config.toml
head_dim = 128
hidden_act = "tanh_gelu"
norm_place = "pre"
norm_eps = 1e-06
init_std_down = 0.0036
lr_head = 0.0123
schedule = "wsd"
max_seq_len = 512
MLP neurons of a small language model. Each row is named by its layer, matrix (down: output weights) and neuron, and shows model dimensions 16-111. Each number is 500 + 40 x the weight over its row's rms, rounded and kept within 0 to 999. Numbers have three digits each.
A block is one neuron, or neurons of one layer that tend to fire together. After each block is what it responds to, as a language model described it from the Wikipedia text at the highest values.

L5.down39:557448528529530505573551494494476502536479536517517530501501502487516552478460493455536526559497534473476575451448453498492511522438489511558421451528534485470489524477511476542463467438492484484523518438488462530478422473554522487400504469490446444515492442476496500457532509425478521550
L5.down696:493447560531556485495540512484508492560549532503476554472479530499510547485504486536542444451534515549552495551444475487476502489480457513553456525591493511547558510489566453470466493514504503453448390489436530559515462547499510534518485495467499519471422511512452443508389481521479487586
L5.down872:533507546585533526455532516492505509534486553509412498425465519510472512502491537505461422483512585515509484518467411564458534498528384482459399483469496511483491558527472563483574488495457495482453482486467543470506498483479550526512443496474447572528529498532539495507510478561557464526
L5.down984:583531521546493516517451555437527518485492580511464422456487467459547583456509460524585456535468522452510552458484534524546533470507511501461530494589491488497528548493523517433463458474501475424471535484511518522472545518529534472519462496524490529491478476550479400497518486487432426451
Word-initial "he" fragments

L7.down112:498497477484542482551576539492483564470479539483538475551547546412469488508494512484558489535484565478575509547523385502500503461478410517512485511507459481492448466481464485515478485557458470510519487430499468533544455441458490515621422468513520532533426447533476503564466516467536477516
L7.down254:515565456506520481442476454509471544542436476516481512505529528621537511544519516485448454494475458550525494502474530503482516575564501510450468500605584543523479513514439492478568477495498448474523501420369477507522526491521474500459487529543494507470575507472475483504436498440455471506
L7.down258:454499513480439515524552526542442572473534498476452502482437480475567473446475509541436459472471571524475487520595505500503445583567505540405486491503413491479504538487561464523497521361554550474512556598562505462514537486503511467535547608472502486473524517495494484460538528469517510503
L7.down315:498580499547493414508524460501535540466477498476439574439582506484511565437493442471495516514487441475494486476558522540517528473492515567510504510516510497438510462533491442540498556470488471421487463464546534543522441449462564564539521488523508507510531418469498546519494594487525606512
L7.down520:541549495499481463561517468500474529510546476470496525489531538458481463550500539500489607561499449486546543478423535502526489508471459476495459576476538451539570533509491487491503513501527505483569556507450568471528578525424515462458569501427542559498477564390523447484491610542491493506
L7.down891:505540467548539537482545465519601530581507472526440504462527455516463445518479472485605555473495503515515483564486476478528504462550511455483514509494484444550490484586461471475466497500528447512475471521458383521502459513476466452471548468595487501533476536473474518525495523455561469512
L7.down915:537509477555427458443448484493476542534497462469503399502506524491495544525513588527483497545520465484526456532561502526531510507461537477387478449524445407495500470456469525588523521513475540582504528467456522444469553477615489527501467470491510468454512488474422543492492507486462569525
L7.down917:468421555435473487503539424515478505456522482513509494422485489475482440533505480525527456471547529508497458456484496445476505552508486549500585531534472457487512540494491505522530501514509546526552512530519485498449513499519484495552511456517490486492518518495534469531522528528456479390
Header word completions

L7.down7:537480499561494535507555555543512529442458492512516495610571470413520471530520515501503510446486528562558473503481466518480512448489504465466550566520496525436511514623516457492473496511488578514495472506442475522444498510522509545498453497530444541505439475511496487519484409554474487491
L7.down64:570527482513446477488557451526454504471504500437473478509453474443489503533453520542492504437528470498531501433485526463495515471524443520566490431482497460536547501520517504545482464479455438470500489502468435545456528527501471511468565542421470507470386551534522475477570534590448537553
L7.down69:476445483474547515510507464489527499539471573492528510487558550489482483480533577456550511528485540462480515475564521456516575512514549485511460482552470476565530443438496476558564507481504502526514493502489586458478535546501563597548487545457470452517530519467524480406426441556489414558
L7.down101:458498481584425535523459484566531491520479465488544571526488412510474527468545462520505494503480521540499502505520527492519565570493486566548477491454541473451467472597513465464473453553483548442429482432514502559576470572496557502429515469508508494534504525533500570533470520466537500533
L7.down229:426569510539552494488481492514479494482482499497513507504439490475518534477551492470511480491546516536517416477530495532448482513567541509487502490518560513520489480500436466511449502471515500462510471472509478615575545473551615513417502577478465536458488533523504410512562536523532500538
L7.down372:501481564516499534555483534464433483440462478530587506450418553554465457456496485539528471459570496541501576491522478560515488517455408496554457507506476407385481474468439472501537497526450506494459517596528502541481534493517501500534457466547532509465498544486518551513529477502513513443
L7.down868:452449555483481557481569552468535483537458381507544537506501458484548533533508502503474509525470573490473493493496489506488493436497563588592479496569434495473556436513501449481456442586485507484550454508519546499493565480475487564542486424577479488546487458530534478467476439548541443490
L7.down1017:496518487538512529507510611478549437506557406448540506555482590496462449461464442506467599513475481467472464487487507535552552515522469408443451501482544539510568547462502485513531541534484536486512553486502458442545511489528513497528558514512483488415544501485444499550444481524514465497
Mid-word fragments of split words

L3.down270:537499471516494462514540473483429557523527456543521498471492520456445468497447479516479467508455473516545479583488460529527468444493481492475483465537485471515438505528505541507449454554500501467514563534578573566534525564459463550501478421507488453547510446607580538454469422442483556376
L3.down663:465411527496516466524502483444547487596519494453558465487445548489473537516522474494507532525473447484567487478504508509541533444535517439453480498508467542441508577511473503497466498564414504504568577515539459485510539552555543522506466493499515565500506506448472395411506448536493503460
Infobox field-label end

L3.down232:547561516509503465472544562485505498488508516562516486579452495471508554549462469499534556477521521533480485456446474508493412533565454504519539589401494531564436491541449513531586472529443542450534437527551507454464494519549558543515464495418537512567553550473419508491402517485507419523
L3.down973:497546501440536433502498484549447490527492504479513461573422476473458468510462472552502505472519528425460558488525454444513447444514509491518467588491458515420484453500468522515545578466526475511478519472477442480542449453553520559503505469498468481481509580419481512524562508363553532457
Comma after opening time phrase

L3.down267:495510517535531482529505460500477532489494474482494534581486463505514440462424492479512513512473480554491452549459485475496498489537500504549499574430613508433563471567491460485490477443496565492498505483404538454537461502460530475517602502518561513524507551477446502484432574487522448502
L3.down603:554431539499506547533528551479522489487490488505519493496475567489510450540492549433512492428594472509536502469428482505392507450466347492462536514515605460490479429455542475433490494566503460519511419494421479494496467534549597459473461635458545507424502539542485432448494485453502448511
Number and determiner words

L3.down471:522509506537504508441489470503524448473546500472500477502394529496458564572488536504536465561551514533478497506477534506499535534499476480518510560472531469452539582526442447456513514522504587474497486457415515475485470444572486474499577529507436510478482498504488452438507542497488456494
L3.down609:548531486529561533490488503426457531433493589470490494520437525488512467480509478547558468502574556528469449484441558520501544496471553437498458589496526518523565586476510525468458511459476491538461515443498469495529519432496534520375570574603463477460547544520482521532516524464536444459
Comma after "In [year]"

L7.down115:528530514480492610431496473594531548540476482466483490554470532525466520454492542587523470532548490481553502564521469480519481547465498491502454590490495472510487453518479566539484481488545440488563500432516485508529446512486479441503486520491610531506496434489536462476513502510542446489
L7.down353:538487547537561509464508517511567486524531487486469512462524524493477557521460470548440488480421541484460524545514551453509465475492581524522493496515464550486457494465528487562492459431490459446498529464599437460517460474519518439441521502522487516494391458509534489494590473421558485445
L7.down363:524486481566583529502479549472526524467530550493530487496487549455535529495494526531487488544427543538499487483527499403507407528498510559548526477576488535514445502377510548476517482502499501446579527504520503463456502492498499463474573527471497503494499569511512537485512524482570455395
L7.down440:547508530557482553462504510494501573595529472505484543492530518498548499518542549483492450465466475446462522548474518474505537515477498561500491542459488513430522464507477471489474457498449453439446446571431509543438487498518496485464467586545472551546537524582536405504519482500525529526
L7.down468:493566490515483536587504518513481480517533484478489537466456509504478543491443512520510446451476509467554491482524426485506463518439511496599422493509564486441463582477490548460625459520558513504454544480484526495540475580569458541551557551476519432540503466509492534495406521476504468523
L7.down485:550499478502516487497449521522525529495454518507444515484525523491427550518536493530486469540446513441480499448509489460502451510558497460497465432499513485542474495488426410521534468522541518491455474518461514475474459563500589469457488499444487517459474507538481553484517477532536506566
L7.down697:493499487544511447466479492465514453457519468425521493575454509412532500490523502486492538572477435540485474535494613515527413590461486526464552493573476540464472551519476502479549465495503488582392491554491557534477500487537507539508510455486473517564495472550440534495472389506418581466
L7.down923:490476410590446547531478410440527529517520442502526522522486481494540582548496455528470504496531464524480496503470573560480504571502624464516439481470418469502435542469498476495434497584495461475536492468483477497420551516504523544451500450517521470527508500453480490468442518597504533486
Date component tokens

L7.down59:458528489455470444534484500491466502533430473515568527476447458518560517460530472489455486474559482526526526496546503541522439538459568428514501547603470494568486480507537534496477523519511440444544484492530475517498580470527538471565513393522480492509540528531480562406520527465489487481
L7.down253:471480518483557491528536491571518492482407519525511524498530504575462492477498535516480523481495531481510541457469534482566403547438508468400484438514499512421494580533498491529487509465465588463454533465575576539531533525507537471535474483503447478498442488484537471409499494609488415510
L7.down395:458511552551590466423476523501548512505492515552500496539479501431467479492461538464532496530458457480472555529463469543447524558476495474400426519456582492482445455517554505469520493458460507426478539485525484557452556477472482480493495404513525440524534545459450487480496515484519542509
L7.down495:455490522470524530467482545552534512509475502496523463504465482491459450509488500491525497527489529499484522469522517551472501500456580446577461456470466490467417540561483458531547538582529480440469552485510579447540469526524513416578430453544492436449593625558454617463566502391500548477
L7.down515:540547471494463585456510543487465570486546485544577514490431459442461554505520571448481401558514470512516505490457556384493435574434503517520488437456480534491490502484520538511543528544455422500536495429484501517492494478449466463518400528427516481508462448426500419430442501456467464506
L7.down620:500477537482518603475504445457492479543465454554529568534524458542557473456520503479427524543527441571492538493484487433488463538435518464485517515560548386571467477511519438458527496443490527492464492517491508506506504495472411524520474506527542475558496504532498567502493511479468512547
L7.down636:543568491394447514510468497430483472491486490514525464490462471518492492535464508516505500489478497498493443541443481431492505550498583445546480492578484471461521463554519448409490512515480513454513529524540553492453431552439496520522510470536509510484543499445507530547515534459527493486
L7.down1001:507434580504497493519492406579547512543516467523534549505492473453482481500502435557472519479507501514479484570557499473462456497475559527474502516528532514485439503487495451511527598539456455460492521476543515413462502482549499456614454533531471508481521520522525545531517463399502543469
Introductory phrase end

L3.down646:556496452532462462492547545539499541449445449561475502522529507461513441527435498517517464465493534449554510491485614491489526426529473512519503520483494547527492507447526532496553550477544556502498512579474501510547443524505516533514533505443549526498572446514458527571434454578491406474
L3.down807:513423514539525530443507536523509468500486452462519462593553514474501492463462548492524492530605524481543510537513499490527449524487503518479456486545486521500531450542451514530513546553475577501462446646467566468524419465532494492510515468517593471456396494461474501485511533495485461500
Month name endings

L5.down27:515482483448498568521540565499474455487525495502572472465423463497500535459482506474511447484545500459486456446468536482437568519596505554531473489474471555475560545491559500495536491500489519502492510532476459518585527438504482458578545478446498543441460467517568533560449517445584474508
L5.down288:544529492484449542495505567501465535560446530546482539466451444495480532474484485528457438519536491470542506471519459494526494498499485436552523556550494487503487560384468599460533495466477488515553467499555426473488404526545462554458531496542556481570465478534554454569439479466545467501
L5.down763:555570555503472572460489474562503467482548497528535476477457491484490514547592482507461506501546562471579562523510480516453499542532522547485535579507533494477450518495482496466447458561576499417471494511428536470482500567468405505532513475547481571483544480546566457472426449470526486579
L5.down961:503535502490482495491543460496536540495605458476488519532544517464433467541486520483471505477488447571526542467492491406554493492433558519539448500491566462483521523508428503515512492491523517502409512568469522510567528502506536485492462486456468486547467480529510500544512520522488446519
Mid-word pieces, month names

L3.down100:514537518476451519510482465546588616448530470544521480438537534583475507507487474501439545539476547488559421507495466491468503544508473520516462465459477463558481475456498447394458434505514459521537497538455558453451509500595509503512505495495508496503498516550530497451492468438424528529
L3.down573:492447439419487545509485520501514552495558550461485457484556491490598486543530489601454472520483501525485466461497425508537448466496504535465553454508550484538462449479502443509473503464513507408569541496431488471491443524482500502462469574466480529517530440520514521532486505577459522456
Comma after digits

L5.down49:521541561481523463472566589485500502491488527527469512453555463466486435445512515522483524414531580467449457494461509517494502590479487488502483527470577486488474557598476502496485453579502527474569511510506474544533495474463534554464545486497571502457525539496415448559482507511586513489
L5.down99:523516500469520469507470485505482488505570488492538505557597504453484489488544500471497421528498452507513487493542542485537473475394559517472519568497551424417520570489509454442475548510498488460444517608483417512506537503494556549491502490400577565488450525522492452492481545580542582507
L5.down492:448454503501512457514488465458454434503529532549554512530498474523517500585519473495518499524520428494447491453539542468525478489477466484468519536532465512466518521507470504472432524502464513485506408479445514462501487469585567521529507463520489515453552583477439520481456565494516455488
L5.down814:536486495483492470493479526468514535553463544472543463532458544510608457491485507532434491479505525520462497510537479535495521507498448531544541521457533530497603502496491466419538493454510556561479508487452480576467535505542603476537513436474502539530485480602485468468479500482521449515
Connective word completions

L5.down309:514475474477525537529503482414456472476515528438552453495494511469531536557454474516530459531533427501481429529571524559579472431464554544490493478518553551516540497513512472489542457455491576476511500455440479539490472516456603516530505471520470457532535516466520487487491522409546471509
L5.down472:536493454536560524580549565396434462458462528457559541483437546476552452458441488498427493524570498552491435505431521522527524457505500459466545510493514502487585477496491458443495500541504474501483468514500481513466488494500523554514609541549463508516531504524497506461406525471542480503
L5.down969:558479461541487515574525561459500509499454483463512504504499451509500534492429468477471500557594434540470508449486529508517478559432495447466503523528506515550510473432552569499496507559422476513520496487453523513529534532497465519584508498487522504532482575507487518463444489502526464536
L5.down1004:534559531532478488504502591494462532497535511562529570555502494509483454483447479503457510562483408503506550574514486462557561467463536551526447540493412554435453443599477415547540559455543444468485490493448489457510418474529578570505563495503523511511494463544537520518458572494528514460
Sentence-opening date phrase end

L7.down198:464547511531442519502537597509524562491518535490558506472486516498385528540510590470581438507509444514430513460503515483458493494552479477474468522502461508466499552460473527477507521507431507422602489459493551537528543491515503511472476504521517543457558503421461534488522468481531502569
L7.down215:468455510487450516526456533491580384443511509476485509444501487502501441482484497495551408527391456559546519511504447527530479496441493545511508500550464535573497414510523493458559502521528495505460513466437491423440563492524540534495477487445493545536529455515474545485442563518475450467
L7.down463:547571498467497568567527480513537479494478534430546539546490525493504495582515509483480424394510570518491484585553515484490452424560496521445523512483490415450534530542472507446533457525469523501551418552445503460565443513504483542531508491457578431524425528533501550499462504480534459481
L7.down662:522531503483525521497490510486539454478432475441518447470497523440521441457519492520485484574487559437425476539547531498446507567550584474510507486555475492486436494505486466494407563540449515499571497533398505491510487510435545573476514484505547492525532398526431551448507482503437487508
L7.down752:515468509581543548471530492577516481428472512505469497493520541498440498479515511509505485503488525463477487483506562466468507478614449482533414530522488456587524546450539523474464410466470486504454519486491547573470540483453519553480506473505561553443464513496442523539552553535483518524
L7.down784:481487490482562519502491465468504508473533503451486449462511470526472545486487524538438554534505562469454411551536451437543443565381463506476530562454473483504513504575498480530508525558480516512479471497489500597497499445483483520537515513501415513477476569506488520443533506544429566541
L7.down884:539527510525500543447497470529486453468535496512549480511512546516482513531552499463517491528498473540557495463491530600495515486536473561492574494436501521451492486487527547449443496504512413483471447431517461572468495434516496566439501545508543481523440547576518416471510516471497503501
L7.down920:437523543455527386506446558452464460494507525419462450501490533484428535503466473475488482540492476451514556472441468546457529485455472493478475496455532543494461536527520450427448543496514560569547502492551465488499495479552457523484538514455488555530540476552507450512548468558465524482
Relative clause openers

L7.down132:499484488545498496511553506383517456474512491552487546448455558571511490464442528546558505426570517525515461489424490456511500446519498461523417433502538480456573477547489475607496487485439520472500486459466502506447533517504494484484541487492474519451484530518485565526559521505482449496
L7.down152:544450466496519540488469505462556484491485465567534513563494532593459533535514510500510481502452470484469468505518492449465530555482474568543497500589464572496497569415444468452497501498579432507474558481505497510594507487533551520487475512557494581478466481564534487504469523502539473476
L7.down161:532467495476466543514464530478452507524490502504575535492522569533548568558514432447413472518566487507443497434505473441522565502497475547578537432453458534466524494472568445507497460523452499467533497521480422503463523498547503541495476491474421501484432501582548461547463512512509466477
L7.down604:540442440453493494502495526555541571491552470448472511473501464455453531496535545496429482578429412546494466577489477510462541513460463500454525465457502412461523552479486555465466464496562465549498496522501492498399518492416549541475461540493571478450478620490472499562499485429461476529
L7.down649:447596514500430509512448557530501486558531551517568487471554496497473447407507483552567443591500516505482496457471519502464543513524485546478507536457533488462437479494472528494492523526441505482532488448484525474487526517486531566429530459454474475525518476472525498510541500490582532470
L7.down931:531508491477469568520566423526441463521509516463485452470526468451516532547490471487467506453544489499426463433470553544521576515490546509504515484537444465520474475561462547531556516440486522530487490523488436521537443495486498579511515562499500542574506444558557549490598516496519538539
L7.down971:499484502468603573518489458438486450516555578469528538494468465508514573431447529524507493485484525535427474497546502511511547543441474521487458502512453513551504460478501474499533449418515556438420399447517465480523478479556519529487489547527555472507522504452540456471557476516548536547
L7.down988:470485499438532508498539437488463551529513523544542470473481529451477499441486452458382535522517511457521470569468509430440559503578483566603536519583493474459517491524441477504496473490518481488515499427534474508482466488484522572527467513466473477517490551501433554521426488455514534526
Clause-end continuation commas

L5.down151:548546563526463418584512538511470563507519548490509548557447473538473448499465500495450429406556498553529489531487400473561506487468490484493533538465558486485504498511442491484505441515535494513491470532438526518524486528487463510484467545544569436489463473458499503502525532512446488591
L5.down232:551478502479445428577559583465619493505578509548534516528518604526456530497529433567527519509468501513476522509515494450571530507516498442492544451518476472432479474477456450521485483431564469566547588518501566425521486470542508473430491476505492508417535470418459485561539463498497435498
L5.down877:510493445509556519449557472469448508500465535505467469498565550487480543492463530419463521525487565476475481484498447455493532519531482506467542426580519478513540428510601520580497499496492500484505509511571476465531546546498519509425435514439426520454501506485586490461429513478588536502
L5.down930:469463506499458498476519446507486572483515495598531558481486477569537486544527479428530499536583529475424556489536474522493459455531477505515444507485494503416404491530529569542509537517456411540551454469515410510522594457532516453511518450548506501526532461447514544461432463559528464536
Mid-word subword fragments